Weights of a small GPT-style language model, trained from scratch on English Wikipedia: 14 layers.
MLP neurons of a small language model. Each row is named by its layer, matrix (up: input weights) and neuron, and shows model dimensions 368-623. Each number is 128 + 32 x the weight over its row's rms, rounded and kept within 0 to 255. Numbers have three digits each.
After each neuron's rows, "fires in" lists the words (lower case) most often at its 100 highest values on Wikipedia text that the model never trained on.

L6.up1138:146138124112144129153097205122128213135138090139070125125088192144135095176119116085124071100134101148108109103100199100128115149093167111167153094168126051186125184095146129133058135130121144124122098141072102128075137159159144157140175116131125138076187121158154077117085154146120106069120106134178110044131143060136113153170148071145111112099101175157174089097171103123127085096158123180128123136105134136149137101114137180125120127103121179070110096154203110142102165117222138098126105115186124156202145094122134119141134103121094175093180131150133101085119158170167086089147169105144172170097140135075100115159154148128114135081121141099084110120112083112128115112147179168096098103158102135139107149093128115144139152147137118127107113130155162131096129147153138
fires in: "an"

L11.up898:127142146082103139185120093144127105213142134104153120132103110129084154113119156156076126160112138137137134114119122176181071133103188149122112110118156140156143151098080139160119118128087107120134132131114112020155129176191173171140146088084127171182175116168103087112109203104167162084131142099195104076092121088061087126125166162145083088135095155119147100113082061091138129126118092043127104154128170126088120090116127154161173164149117127103176129108111127126104130073095133106091049161165195119149097075135156083199073152164169065083144146116099170102104100137127060138072162123141143146109115159141099166094080171102138121076096142131120151171133089140148122159086087115153132093156155076193127112131105087115128135104075174123085149144142196137138123182134103
fires in: "an"

L6.up894:123125131146100124140140032074169159128140106133119130146087186095199161132112160108132171170114093182142155158139127121150108144119088143136104108093158105135130134148181084123075114078090140181135117168183120141152107149119190137109108139120142117166166143133168158133129140129104156047097122115118110079105138151138130088113087096103117199182217192106133132098147176132191132105118132109148151168157151135148134079126154134195187147092170160092077123084126140107115088115153089134158144150149128143132092159128112164173142125160136157161150142179185122135136140151109085185118036113122166146052109116150102142169118095095085162167104138123129131166147119157158110132220197106080099125151117192120179117107113148077190188170090137109143128120086122144157070045110102
fires in: "of", "are", "up", "is", "to", "were"

L3.up1393:146172118157118124133121104105147098136036074092173130158112134167111145114127064111096104169075152089096131194086095096111089187080121148091121119146171148118134108145108137098102137085145108187176108178125154137149157143120122066171119065089136137113137140212105111172127130126092148107168131083101133142091140112136144149161099137121120170067175146081108132109092151112109232082115123090154105147073108121104117104153105085120180074112131099146096143148132120115116110141144141061148077162101200137113160074151156092188110158136178154099195168173123133129142134104068134172088146084107142123181131125132140179088127135134157106186161100108099083174081064189128115186104121101104142137095109131160135131136174129141141072163128120148097099127110078093121145130130146
fires in: "now", "currently", "often", "eventually", "frequently", "directly"

L3.up792:140111132074083111117130148066109126107159178099069111115159091097104116173114103158179133126121162137166122073093118087156073110130148122157123051134131107071129074128119128009188124159144114080094151134122154136090113053150124132068089151138147147140188097102070086125128146189150137135150170067145119107104133114102151118157110174125121152177129117108106088145144188098179123181133128138202106209100184147145147104112149115094171171030095164188145116129141132101102135125108172185086146103117115126155157140167121176100150157064154143088124165167143096132191114129123146163129181110112127132142124132122130069144144149125153129112087129076134136090117094136138126110120152152093130112154118141201101198145138113139162149149114122175105094077126131115194076130095112
fires in: "is", "was", "sakellariou"

L11.up282:104065076182085106126146147085109131191132121090200145146072125134136114158132076141145054196125130146136142128076107175097165111111207143114124124093144073131084127153108133100153132166178127153103086091154144122151142142112111141133139070143153146165124115198153115113116139137139059201125135149139168136093137173156145113154070087171158181173148055183132107127065129134141124086183161142135155135145125107041113184140087178087133166150107095123080141165091116123140150215110116094210167170097142131118098200138163118119097101119115128136120153142095102103114095232162055104079102154137113119026101083153108082065125093095120107136092091105176144151112142132158125207130143136067083105081118082145087139150087150120158155144139077170122141100167174154133110117067141
fires in: "in", "played", "won"

L6.up548:104111106108114149081126172096072113133105085116120135134100197165135140122112119117156134131164118128143104171167151164136149106132154135172108189087145106127167126090123133170140099125095169104191128101143150147234143119101126141124154187108120158107148185131138111156118139166160190190136034141133171103060132119162123112126140077136175139105192007112138090066131090123138142142169096154120144099098140182077082157126096137108123131140031148162095114118115163147107110154141144160151149145142124097153062074143083126091039121092140141102148092130148116138094128105166107099090160157135145143124124141126097092146141085121141140152076082162082148102168133078129126147171112153125143125067136132150079165184199173157094066070170171075081142096164106127138103202085137
fires in: "at", "according", "of", "october", "per", "during"

L3.up1057:171185051100137051139170098176113105135138144120143137133165153170085150145079118126147117150117123112094089105149114131081107137097085120139141131130092157085145177142170149116126130120107070109131119104138086105065199060139182150071100125145104162086146161110137084182182120111099115050104163068157051128164093110112106152119164137086142150094202128052124152186083125061136124104166116093085151147136124126230131184121150184147132144167095158157169104096171132119085067130117185131164039140138102149135175128095160094116129109046158196140107135100169127123114134173147152144095161135130129178171143176108192158114065139087091111111122164133130128155088068106135115159129159197118176188142126076131160093110140150118124083185161123142094115143093146153118138109104127
fires in: "she", "it", "while"

L3.up1276:120126174116140126147125057188159141139103161111109139092097153104121143139195144059155090023133151104150175097122233108176099102201158099121186145090135096108123161166149140163156115135121132193144143162153118148112105170144129164144081119126128118094155166148094125212094102125108130119160082079063135106182123116144109117150056116141170157131132110136068085140132190148148096179127151105107131144148090151129094197138065142073143074096118181099080106162104108129147192123058088089132083085155154165162202139153144111140143161098110125177090145139115123188120162188109095114107181141076164119158122139154173109112105138179115150135121149138166107085144117113161086142122140105124130158147093088110118128160092131096168126171161148109118114175101165197115132081156153
fires in: "s", "who", "he", "his", "whose"

L3.up73:099138147140176096107154115134127125120160100123152141137146139102082086140164141185116105114141161090172157129136150107170106089133138127044122142101152084144185128126106137174169151142100135103079095115161066138167132137146170127086129149106168162129167165181068158119132149123111114117122197084175142115112107075144169089151127145172131128174144134158119115149113107159135104084141225113166176084110088072076084143160121118147088129092184126078120089134129148120122207132135080145107130081106138140080146151159178112176179137145165131151166139161150085104108099120145136090166116137117113130099147134119120181083125156132156137138204141101132168089141167134185103073152140139142097109168138089142092102106095175120113168124161070118133119130108142177128145092081081
fires in: "he", "born", "she"

L3.up1411:133095115115156133109144112123144094152092141099121091144082133111131115116095168137111121081117139173095101142144113044158119077128201105106145120129095172054121079102115145108109164173165140091095127150095128130108086160160132150178167159148086107128155109179119123096120172108137142118142108137104174163047135132132083128104069117099144176086176131084170117166163159100124136100143065120131079127126131156055203092176113121150138162070136124122171151175145169079188110206119164174143113131120133079111168075170100181124104177081109108117074177132103190111123097052136149100145155190129094209109149156150157139137152157150144112124128100085089124147121138139157169094131084210153165172113116150098102171156117116164111141130135118135091096156082108142141098119180186
fires in: "is", "are", "was", "been", "were"

L6.up36:099170141110151017110111124144128186123123131122178137117112141100141121124126099174167169179109116122116159173128116106097183131108114131075106161082170112124158086145162119166158138042136154122115144159162151114163051147165162155184112147138112169066112131113084131099158135098205136121165167129106130125142105077053111145143119181107132096158121175114136124118132171144072148128159087176124119103086127136094119138138147166125145115118119141207087101107091122125160132131143125095179115163083138119130087109141133108132104205149143089107124162099109161152165175127135142085179182170109164128066134163166143097115170006146112085088112172169135132181149133211097131114122183164151138178145105121131109106142153114069104079090092143089117137110152090169122111131141122
fires in: "to", "can", "from", "could"

L6.up1457:079128138144128115159123121126123181180101061110226131118144136186139185170114132112143104166159171193139117133087132156114146110133092097117084122069172125117131090144148123154188140199125113150165097130169118120163173141091147055143117132084136147105119086128128190137106124137115131144154142187101101128098144159115091103100086119115168131143106109108133150110118135133171137100145161122124122095126049110097080208142139184113137118114190094117152134112154173137116160141128110168171105127100126119099171163100094103069138133072139160089151134103076091166096122173131123135140112045090155137139130099117135065158091162115131128148108143126104165144133155138176117205172138173188117156100154115133145093093112086132098092134171114183094186112129207167074103100166112
fires in: "in", "to", "prince", "at"

L3.up277:115179095101108112162158097161157173135118123125173117072123173065144092066132124095131139062031068173191181156124167143085117146099119154134117154112130160118193100082139207092152082139116154144162134127153140173132163149105155130102095163126118121134149224143089151164133125150138081121169105126151041154140118139125167113121113171122143169134103166099159097151093112120134133132162172146103128097102054128152098074158197086145096171126211093092091128137120147122092205174137139117133134157112157039128144132148142113080153088153091130159167120136126144130082114061173151120150188187206166182108129151146097206132107147190130149105128157100097140099165148113063129134197082169100168117156177087143148083139093091103177111128165143152110092141135080100144139073131158
fires in: "she", "when", "although", "though", "while", "typst"

L6.up522:146188119106146126140183172120138100094119137085117123060095126124123167121129149140107154162156148116089134105142107149055154150106144156088164103138136092113139122111149133163147100135193143085134118113139136117142147093164125168149139177151146127093136159138132164158136087135188123166125102193111110118155125086120118123139094136077127175067162085115130135143159125106107148125131090152132119171096111103113143139090137172134105113124075130147153087119129176129119200131059144122097076143106116119103095106079133123082101110149172142113104115159109144101183121147107143185068208139168176098105186155138154089085145132107130111184113179138112131077138150173149129220147087118045161124134112128164135092133195087177103106112095122126081107119121153167107091122130130
fires in: "as", "of", "than", "even", "like", "around"

L6.up565:185115101125147111139155114113177101128186196071075119115112149091160142147092153174104150101174121135121105138120146144125161159150072131165090155161111187137165104191117099136139125142123083117066090077118152144114151088190116170131149069154106129167127113154208105146119141162145172064144106118128111117081155096123120081147163154168137133156132204119160126114180150175143115169118091162118080179129124158124137114127136106098178166175156131153138061095175108141133148129112093101077114149155108115111110154242144142157170132103139085204120134111146105124139120133139145129087064127177188152092116071174133157128130136129137138112137113147099160101066126092163092131140149111070151152108088139145105108122099138095136089126128078031124142101136146075146146121007071
fires in: "of"

L6.up120:112123108185092076102131106177101096119115110180125127159106185061180124114125122083117121142166122158161211160133111097120135115192111122174135120150125124138147124169066100144164092110036116130116123139172130106140185133188130130172118159138120131068163187185118142141118110152131151082089112079121098138091155147194164175146070123102130172061145099127139140141074128133041128112069109102087158160049105146160102152122129156135166154143146087109097180113101141166089136185151135150059090165115162131105069090183057088149099186110182087073077108097111108084136118107144123081151122124169142162144143113158123125119120075091157138178127170172147154106109106107112154134148075200077127109102171102161132183152171175132112179166182161135110088140098082098146095079184167
fires in: "according", "under", "at", "along", "as", "in"

L3.up748:137105178047127087127055104160133140121083095135151151159126110142097196095120095099164131122098114162087091127149123163141107135121135117118119174078153138198120147094110185077105135138188124124161121121192088125078216098158154181150100130104128125120140107122119147164228117153133113194087113130089123095132133148133094104138118116097154143108133112119122108103090109136168070141156146083079154125077103150146190173134138168132089099172131128055145093135159105050127152093136136121150154175088117091195212129136212127148168135123173122141064154149100126078173134136130096132118195173131170104178137167115099089119073160124135135136170171116129145123093117097147088088108166142104145117151139128145197122112153163106113091095107106103129131139140076094125115155081133
fires in: "it", "division", "district", "seat", "move", "location"

L3.up1081:137135184179122145181126200110146175135143090151150145154117162197164176103134076140117126155143104127119116104147089092153118133153117189105107109119161137107134136086072158105146100108083073153147131132118132150139104189112176204106144108162117081121134128112060089161085132077119107115112125107105094156125101158168111137130081126097161021087148155124083120106162168110149165109206128099082135148119066138118143165191140146152114126164155109086133144168173164125085101196128156021102111141081080149137104126065106089123122108145099178130138078105119164139130157148162141133107114173074112102126130143065135160104134180149197149152161128150117165134103113159160126159104135106077130136100136175089149137102132129192025080112150174198111135080174108105089098136135106
fires in: "still", "now", "just", "died", "eventually", "yet"

L6.up203:172113132135158160127176107119150154181117105148150149094150090129164148159143154141095171163121140114092112139145101148089148128104134160116098128128172091112203074165136131137172118128159098110146097140137104112184142113150160198164149171160091166125086143091149125128130109170125196077132112119137156153102139121124136139158086104069111161170124063141123165159106143103112136198132158192113103120118102152128170097114103128124114167108102145142093041133127095165113144090115149163124130151129152144143079164121087132152101127100177129145171144138161107097161129116158091168159161158156136139162205057088106187125138081135082098155059175134128181090090189164132167123125174097065102064117131155128153116098165055025053149135108138108151099119140157138137116125098100
fires in: "of", "to", "with"

L6.up1392:179178134186132129137164137099200138124167095134175145137152121138206187166086141190111123162172097118175146141097105143153168158103109083133142065111152075115075135122102109154113100188133096129128083115136146147129053155107100136145111103086121117114127174111149107104185171118112139068078084152142117090108156137187095122113080144145151196115152155128083136099128095141132102095097143130126136128118205144114162090144179166149131128134118117116133162134109106132118179165137039108119095209173119183102114141080124085065103188111162147155136110133173137116128099146132103116128122125123170214142166134129090111115139037093088112128087111119156111096134149188146103105166122005180136077159117171135188124096115117103154205108163140116149137112147100140135121089108078
fires in: "with", "as", "in", "on"

L11.up3:109090063247126127166127105142169131163174100080169110108150161185141140095075119114077150107145169166128161078140171116102058119128169155165135100151083077169141141105126123121179168168158067069082142112096057168124156122108114068148122033132111075144132121138185119129097146138174167102144075151162106121097157086169125113149156121130115122022122081134085130126173114092065122194147133104143136081159105094172145102089145118120126095140115108108142135168143106142138133126146140115149106111161167114114125114138172133153121083185129183132160102114188157164084182158151114131122106160152100078146148063115159155112101121131121140101108159104125094210079159075149115137108112136113168146148147121079114153110080123141215125200124165100173143109149225150107106146066124
fires in: "an"